config.yaml
d_model: 640
n_kv_head: 10
head_dim: 64
norm_place: "pre"
norm_eps: 1e-05
init_std_qkv: 0.0195
lr_mult_o: 4.0
beta1: 0.95
grad_clip: 2.0
seq_len: 1024
MLP neurons of a small language model. Each row is named by its layer, matrix (down: output weights) and neuron, and shows model dimensions 48-303. Each number is 128 + 32 x the weight over its row's rms, rounded and kept within 0 to 255. Numbers have three digits each.
After each neuron's rows, "fires before" lists the tokens most often just after its 100 highest values on Wikipedia text that the model never trained on. A number after a token or word is its count.

L4.down968:165095156159117184165124128090096117068115151101081132152197146146126112100143135094143153105081109202157135091064141155173154124138087131107200124137125114132080132124144170173140121132187148095148167158129122078197082125099141135139079153134074114105182096172114095136136098102144136067125115146173131105150146102124128144137133031159177126086168112151143111168127144079181128129109191150127182109184129143086152104141160159108100153148169135136075159091166101128104199141128103109136076073166095115107016160108205095135121116124134112178075167136113153079158098116115147118146156095182136093120115069110068103151169126140126110206145139065105155036135080091111118147141166161096117154119139115089094098146140138103092136118152112164169147115118127117135167158134097
fires before: "9" 75, "2" 5

L4.down497:169159132148133161114132151130153173182175155055126132170151077121146148161166145147053151127070107150130097161178100074155127110127074143134106113120170129120106099149129143189111140122129167102111133131126105128181090133141174123110091142145120134110119107125099151170092122113156175097153134093104134157132147121141180104117183165123124065119113129061110178097148107126130087148161101111111115071128088083118074089170102144164094095157119132120159079126082191109124182125153121117106174097132169083111127200122067153149166102164114157148135163148174156136147104133114122102087084147155118180107151104055140189108113158096156147117073101078138121124143079086116210132114100163188082108185108150188112166143156156133111118099069164136134168073124144148104157113163090
fires before: "4" 17, "7" 15, "8" 13, "0" 13, "1" 10, "5" 9

L4.down1544:126110113081163156200141145173108156144135138082190103161140096142159099178111134134117109144120123126162110096135067135131117222137144087133138113114156181111068119075088139078101127079121093085132137149122136111115111098138083116140105176153094123161116105134085127094128167140115118059122142146163110120153168130067186076095123111130079178129180124174130165122153138109161138112087115194133067129102122092121159119160124142091099092152151102149169127113170153130126145059081098118110099103164093131080103151095139091180085099163152197117109131121117151112138167120110158167146088111188073197159173152087127152114140129150100178150199169094125145124108146113112147156108153151101164164164093133132150089118138074108123134077148153203098087117124074131185142135126155
fires before: " |" 52, "1" 12

L4.down175:125185207127067113107108137125159188066136115115165164151075091102159130125158193123255085145178156141016140161130124168156207105150107148091169102138132118170147109132141163170154154099128140129127176146111179143097082122199134110141180102109135112158141094075077091103136100142128139147128107109097115132123080016099069121143142058160161126112184129162125132108126182119100109123155114092129081195110152133135133110118127125157104112106075086079130114078113137164128165139067174060100165158102161097103152152095135155139150135084160144104100124091124132156163147107154119106160130079172147121162165128179076106120123171178135128110093190135131093168117142179180099143137114109161128110128148128055164154145142052160076141117124113138098195143130156081103175120138162
fires before: " " 56, "3" 5

L4.down1141:135132126168083162102090167079111151077113189084106141169128091191119113113067091124057129126110112146156074156080123060144132025156171146081163044076099095146155120111122159145153151126092122102114115199137164127164172159213089096140135133116160144116086152238110135199144124085154108087119114177173118133051115150140119104100160124159129114171132166133139121142130114125131155095119194164171059134071198109158110163143109182125120109168123137163105200129102123214127174143160146165177162123111153103055081173155116136106140113135145132122094058117072145114131120153152059129115104107140098081084113093130127166108116084115135042094165136124162119144025083186115082123141135096157072148134117139174080159146124176145126165149129148121125101137221138082142129098125133
fires before: " |" 34, "." 22, ";" 8, ":" 6, "–" 5

L4.down386:119143140119107118104095161116150136173122122095155131159094181164175158097066090116145123107153129126176100118124164108101104162138185099177159123114201157079138135121191101101161084172141155126134190170126115123143108139134121150130071119133084081189103115141149112102130151169153128186158204112182133120168147079161081132172110134168169179102106183165177106069080164176173091104087127094174151194108093181128113126136126197138121152149116125167106089101088097164111126091123068130126135127178145158153125129133104059177084170144112144089174113119146131154159163168153137157105185146025122076174100172130131113113110185108155102135168138158138149149137149118083104123132113144140129174084063202098136121133110150159121102130167148167166124129097144140103089079081177
fires before: "7" 59, "6" 30, "8" 8

L4.down941:125146113123148145160116173138174137176160101102151156110126103104142110143133173185098181116116153122158126127171077113142141107127103100151089079115109098067144114161128050093119056118119108126156129045116119172184187112150100122056113107130102199089180162107115140136155153165139111149096120119138081148123114120135081133098117140151142129075097133153126172075113139119116115070149131108158151159161069088160096152101111144055078119097089097145121145068088157181141183144128131139147150177123150190105214235158152059130133085093119128151144135159088139084152165123195120094145159155113156168105193187092089122107073196063118173118157136154171175164059141087121112104145152154139112151123100102109124076137145158103109123127141112057212075132139113137180095106183101
fires before: "\n" 55, "|" 9, " by" 7, " |" 6, "|---|---|---|---|" 4

L4.down673:140124188115070108157114153115114096103105106144088179125091116115152146144142121183085152150194110114152126098104120144120130118135145147090090178151172162109067176159120134128090085117104106108166142157171130174076090121170099119137150121150154105092130108111152134157134067095110144048120099091100137187118115117074133105105130115114119138112079130126112058169133095133109159092162126162149134146154127127173150092094162141123100133114117117121137127140119167144112135071147090100175128123131156123169107203155179100175151164108150133150133125113146151128092204111159086077137114131135153120135134102160128127154145077086137178123096184106143070131099133060087112135148126099167172125098173152214097102153073118168182095188083141072165131170142115125092118108122197
fires before: " |" 29, "\n" 24, "." 17, " votes" 10, "–" 8

L4.down239:121107103136128069093147160143160142152087120104171147093149097157154181097116131144090110230126150091130151085113144169127171167103108167194068151170067149149103129075118184109119151128140188123126131117188117148147090127133156118116141133137153124081098149127147136140112146151145071130133092121105112138109078089088072145125102162169149146097109121184120144135148151132137097148044147129100124143174127148095126160136152143123082100133095166128146095117138072156141102112072087075164138101184208125150136093106113166194101090181165117095175084150126181084126098086119168071041128170077141110087146114170132153128160176141113128117079132150087113107135128118122131174083126113126110121170099127075131168200093098123105120062135130094156107153120125187110121100094098
fires before: " |" 27, ")" 21, "op" 7, " " 6, "offs" 5

L4.down680:138126147132099125135114120124109101077138146084090119135217161115113145128155091141093096076124124031148091134098140155117131141059147110079106104159125133100095082178120189155093086139082163079175156131121100140185126098139048100163088104160162155208110132095109152154217129130136123153116124106143139132165204163142075118165130117115151124166117101125107121139120133131171135086066106178146106168117111081101114133111119127116156097128074116138121103155154137122125164159104095130134126118135140067147109161147105188098155132164105164142113061125189112154133125132114169085123113103135087180109116138145143114179206103146152092153105142075156135144182115169147137118119115103122140100098122183179119106130105143162129107116050153130161159114165132133163161198076099
fires before: " |" 33, "." 28, "%" 19, "–" 6, "°" 4, "," 4

L4.down865:168218121092092133153165140176116141146138105151151119131138123129123132107058112151132129129174134118155140171076169108062117150123174122104118169051151138183150161124166154070120091136172117167094132161156107167071108140142118143102180158165135129165096159138061179131196111131127103129118118132119114162103169143092134112133091141126130129122186156154112148074164100145170117133113120113038130110088160152102166094122135107039127156160129109101206144124172122058110090083095162149121130154142090080138209130117122184135117127137110118136167041156155113136137116133125116092136184168145147086126087088109066114038070170168139161141119171183086116141135167123157166159087104114164150118153089070064145112133187055130133066108122130165176128139128114143129089170066163
fires before: " |" 41, " " 35

L4.down2372:130159094066170106099140103150184092180133079129141131155143115102122117124089154164164097138102102139134109121166099093113149172142072138085133119153173119150152130114128118144148140175196142124085152140129148162123096142144112132138132143122119110182178134090138088128172111179055128107177107110116157121148111164122135175069121147164125104103079091094201126085117103204208086178094100082108171106083142136146187117132062145172138130073131129168093183085120134166115181118151097140152071094058130122133165109162146093134106149172141090167125152138089141166112135131077107091109155119151146255122095138145097139179053137110117149112114141096097131154113149158130130116185131162125158130133080144134117113121088119121124115155168115123069149152144056096133140147108144
fires before: "0" 14, "9" 12, "7" 11, "1" 10, "4" 9, "6" 9

L4.down1948:141138156079150085103179149150164093132098126084148140121127084127153099091088167123126099115145136110145142147123121102149130117186191067103144133149144142168104150093142139090194153091086117146052087129083159107116111097222098174140094207194103129119087159179151106097180137177127137083115114122140177173090097087077161091124108129192162135111090132133114159049076152172159170103129096086095144135142090110087153148119137116154143126159119140122163143102136097183186146105143122182199109093172102085160131147150166108124124158122088141224063108094136089139104123085087120088137179032126160062144113149150118133153215130136138109152092159163138098101120125159125107143093203133086097186137154102187112092131160215144126156119123114064108137164129116105142181157109131
fires before: " |" 39, ";" 15, "–" 10, "." 8

L4.down1532:105130159144083175133077147065132124144113105142121131096159094103085107113152140129133177145163143120139165102113200171094188124148129103136143120080151123155123132109136115148152114106096127170100129105204121186147107125121117082161151135120109190131152090154124088168043105162119108163015095160184097128120112168128089203102152138164080151139118107158148136145109145110139071107139144135095125104102098139121175086112106161074082104162128118163098124097135093182132145091157165137167122120137116128099117084142134175074193102149162150131193111087111110089100107159106082192162144126109113057122163082089102121121057123154105140119134118096176138097110154128140118135192153105148152132156140158197140155107176133126149105162163111132145120145144112101118147093140116
fires before: "0" 29, "\n" 22, "8" 9, "2" 8, "3" 7

L4.down499:142117110135102090091110160135139134157149198111191109142115160132111151124090079068130147153114122071096112118133142108134102159182111116151065122181121115123087097120144145128090168181121108111156164077120153116207114154123127174096069122081113115139074181160182158170110150135082085120112115150135145169164141128159117078157077099124096083151127134158141181150088159124163089179123163159107140201144136142105118200084145188157165113114156177164158073105165115163090119141097139111116133080073132141123105129135186106166112147133125114146129121099166132100096107080140160139107064119094124095158118139101139148117196155111128138161104114131101106111093140089086098135078082121164154108149085172147126180098062114203116136140103143092149138184092135106144158153086099
fires before: "7" 46, "8" 32, "6" 11, "9" 5

L4.down1622:084166141137124139156111144111122112146145164142098118112116132196150112159134057134134115103091146134122117150104087164098130170111094095150148203143170136167134049091178081090162102093183125194112153141113209120099079125185087116105097091165159220078198108095132166086137173098107167175168170153177129062084129134143077085173154153163158149142066169142104116100169096119156207116138120088104145099156143130154103139098152078100162131051122135127138114131101127069180125106107096073124134131127163192134130084162187141212181110126092111158131101164069134079134140136106168120134129173147152142113147166138142139093142168146124150152155191126108120103099171127160119146146111183080177201114165154145121064176126102111131115128148140208137161102135103127149159148163091
fires before: " |" 44, "3" 20, "0" 6, " " 4

L4.down1818:144121135078130115098170170105143194153139123103118140118127103162170159154090156048158100145114122102169115106164086129121098074153061164066178120116181075159170177141150153118113184131135133159098139138214126085161133124123133112089120090134139125144143122180126154107133057106123105085120086104172146099112175155125126169082088118126133108129154167117163130141153134141063118156176123181109140121154120155157134091112156143115174139146135141144122099108190167183127094147126156153216121113134123079143122170103161096117070048080165119181133089156169046142096149130174069080181143045142099069089138129137131121164094117118115165151090161190142136094074168114155119103122116087111189097146163127080146075131161104144135130125101089081111161159137108141150111126139141
fires before: "7" 19, "8" 18, "3" 13, " |" 8, "2" 8

L4.down1985:167099150097122160132180058140136142091130115126110136189128152110097088080176186152092127161165082192187169080149070112094142089076170127139097135151094113129144086133108152163118177117185156137131087128080147191138116090110098150219091109164179060092124132102112140121187148120114110111127124169086123116099133162159108188135140119191122168117183156079186119082157131170136139104141102092109062193113137135144151106059159119154149156144118108138108108137124038186141077147146081144148134163121105143198082094094154089088129100062111155151156132092143096158139116081142168104143164117146151115108093111107155158141158136109103168088145160108177116099121062159111094117098188133126066180109174167178114054101083129097152114152130141116151132132118188062117141114090102
fires before: "1" 54, "2" 35

L4.down75:098115150154143184152146090150140184168084115143114140091140152159131135170152119114109092164128113151134081063174117101087120124154137123067176132120151120028136079141131044117163107171147166083086176095106134107107121103108116071096110106129128090145120082142086174167108091118120096083082115141116143089121121098138216136119120089114166126126187143099085157168128120132143156123112104137118140107201160146102130153088073136136185161180126105101119116100104126136140130101115114127104122076168138123112160105166177123114161136169078138146110113093124138180120103129173150093204126071142179200112117177150124173130117112098094083147079043123096115116156123148135131134147196114138115152151163064138076162121133113152133093166149103090170095146208149159117107113141126
fires before: "8" 25, "9" 24, "7" 7, " Aerospace" 6, " an" 5

L4.down2170:077119200134179155144146110169080113091104128116105155091124166152099161131144124132083047186151122118111088152093109178106112094128161131155083145174172082145113109117130126134085181110165127114039186105130076114139154045170085153131119103164139141113129154092160112105133100070091128083124115146120131129108116173090122186085132127142092104156115085084096107161128074149116097162037176122149141091147126147113114129160094127121130133158069122140140097106137099125128020228067096129105114150103135130157127127141115117103126147119153085147069151126140143103169109145169129137109125137136147105142150177177102134126177126062080128133173087143104109131128166171108122110150185128163129176150131130155157130114083112135105158175180096106173140078118170173113162179145072
fires before: "1" 51, "9" 16, "." 6, "6" 4

L4.down586:212100198192137166172155096114129154206176149077081109112100082138114142154132153182089114149125139166124084122100163080124144131053088170150172089141097134139146104181136134182117214156171167142108115162120124138181118174187123090119000113179154160117104168141111119108099106127095158162169063147085175163134119114202137144113157152143152037195159123121123150109106073177119168107127085074165140084170136115105179180162112183148150169150120110134167114124105174088136155134072098108138120166108143119103097159116167167148111140091118127134132132164081150130149171112188171151072151100126135124073150147082121163124170089164154112106058126158086193171131125121107175083104116114090113180124147144127111159152140101148082134114126121134069161130130117154084152183160071
fires before: "2" 61, "1" 38

L4.down1017:146135188148118174140145121153146154073095074085144126158119100152116151132102125069171170097089151101177098150108087125161096203144119073125115170106149110076189176110132160148123150111199122129148109097150151143126135134053138194113164060182147122136142168108151105115109177107135146124100169136087133141154086094095154092108086070161129151160124079166123140166103159151134127164072123130143083133132066145095145089133184115097103164123135140065108132103152094134130130128153132148109142116109132134122054093151135156122091121158132078085111124111100188122147151135124158170128130209134125156135136137128145108134051109113167116108135105130166114119073134105121104133115150105170214146105169124088120141122095180078141043122169132131148153168049095106162134148168105
fires before: "8" 42, "9" 29, "1" 8, "6" 4, "7" 4